MLP neurons of a small language model. Each row is named by its layer, matrix (up: input weights; down: output weights) and neuron, and shows model dimensions 16-111. Each number is 500 + 50 x the weight over its row's rms, rounded and kept within 0 to 999. Numbers have three digits each.
After each neuron's rows, "raises" lists the tokens whose logits its output raises most directly, leaving later layers aside.

L4.up1522:473489501488497474502507557519466613561507461475533527455564590550642492498461516469559468489545491577473495473462526495484551496494401375454516505571529531554475501392507568552457463502507450596467454604562561527513435426491545571529618475470507461483542532386537503461457570552433489481
L4.down1522:578496586491487445481529509518603529519515556463489467569512484473516546480535612563439455480514481414503565486411442499476495503616557452481578477611457528499523539553463465512488484456493570592503445467567431479438473473467488491457491461544445469535563590535450487421519564446474570439
raises: "\n", " However", " They", " There", " These"

L8.up1:506424428479506483465470581550492482474378526617559523565409507422596432530496512483414524448421375535480440479475573561546568490431559558475393483527530512460547452425563457482543547474445546502456569481497494527515439447530527412424474529488565456503639497535537439478511489424566465444
L8.down1:618435504456554459453449525433498434452491436610502518539595500425634439536510521401336512467418432541466507546496502469477395431488511499486482518525468462537521467407467505522462449539456547522488529556535541519511518471606507430467476519509545516507528506590579467426498469494435515502
raises: "ulty", " gradu", " student", " degree", " Fac"

L2.up1410:436490478449481536586473474584475467510459465501554468550514539530503468634375477502563412418509488510451516466473426481504500507591505469573491498461504532427415476465527474508505588441522485471385414494535462521499444459503503529537525497413576528452506453503497450483507478496535547490
L2.down1410:384438474541523455435478506549592526507469438507596460589508516447553472543504474511597494573465505545458443523535485487507587442577520558514499455557559453448451533505481472447471555458535521488562533473473542435526552465419538430507551463470529456615506423491566418531513425560548538509
raises: " their", " females", " her", " his", "ographer"

L2.up967:634434542497513549425564553510463526526538551510523525517524535479484485498563464419556516455391470559431607556408539512509557468444469430429650560430531463523506467475595501548522437599466512489558636447521440524480419549505520538463537463533535509543496554540465426434454510465434384525
L2.down967:514426629465459412511475444500514574572567493503581462513425405465443576528535495511519485544495601462486498531505562532528530451485493517515569403523482494540524556538531465508423450580460487509599532435483573381529488491533452529437468506501527518497456609409495523511553478465505461534
raises: "ious", "ing", "ying", "iction", "line"

L3.up29:446566441538532421466483405516491560437532456431575503508567518579525521465486537451510437418555487533449437572457499485509531489485518543530546558512483359508473443533462559510487502506537528414581520482548517473519417484590488519545520524549389389439518482491542600454453563593454498471
L3.down29:505409499560440459467401548526453478590530446602607623476465428493527567513494527424462459481562566442501465483509427466426544494500594591499505519461487421577513417483583536531543574518587474444558456509580571580536457491593500501484549502492519478519468443527524482485485537417528448471
raises: "ising", "ests", "ises", "ise", "ised"

L3.up534:490397623478500531515476552501540591481481515527503469552551535463609386517384465497502460532516574585491448484562504446591508442474492569434576445513556481535509525537559484534570445471619520433449458536475472480560509523491504525490574486440471506479463506479501497456498528516533495510
L3.down534:552568552463515530534423523464517516496478560448479490511506514515547441558506474551583482428497458497474417352512528509538466500525586390572547572574613437492518448489593593574484532468515533521513364507522441606476498423563568496431585508470495503563538520519595426434523497445455443404
raises: "rote", "fully", "greg", "ably", " Cemetery"

L3.up631:514570478593480497468515458479510507468447471533507540503453473457459507437494525445520599534599509537448562490390437577438441499410494453506524444452614476472490500549524574489559492489451578491489499575503447506538559486504437600440521534563416469599438512459532529525400554410534540433
L3.down631:414448597475549557559494468558518502516572465445511469473512507512563520537507484577508431465459572483575528466621498483524526524595553528464573593529424504499559478486463531550387481488549414503521468461517518508407464538513525518607508483454535518472490479585466527501573452582458417499
raises: " album", " Show", " comedy", " singles", " songs"

L3.up1464:469441518536526527473438504514524498508481522498512479431541504543512478543447407463542464504518374485478496430513517559539534492531451433487581513539482427426475450481538451551480540594428515368440538551434519529504527526497499576571554529477524485529499491450442544503540496430550507428
L3.down1464:483517469478524454465443439452528520537470514468463446475428484630456469486532529516475545647576451462568489522525472517459448547555545518497477530568648487507519497498521498541380517539549495434541467561457519487424561508331489392481541528526490534480481510532581505488482473554471563515
raises: " them", " these", " any", " it", " him"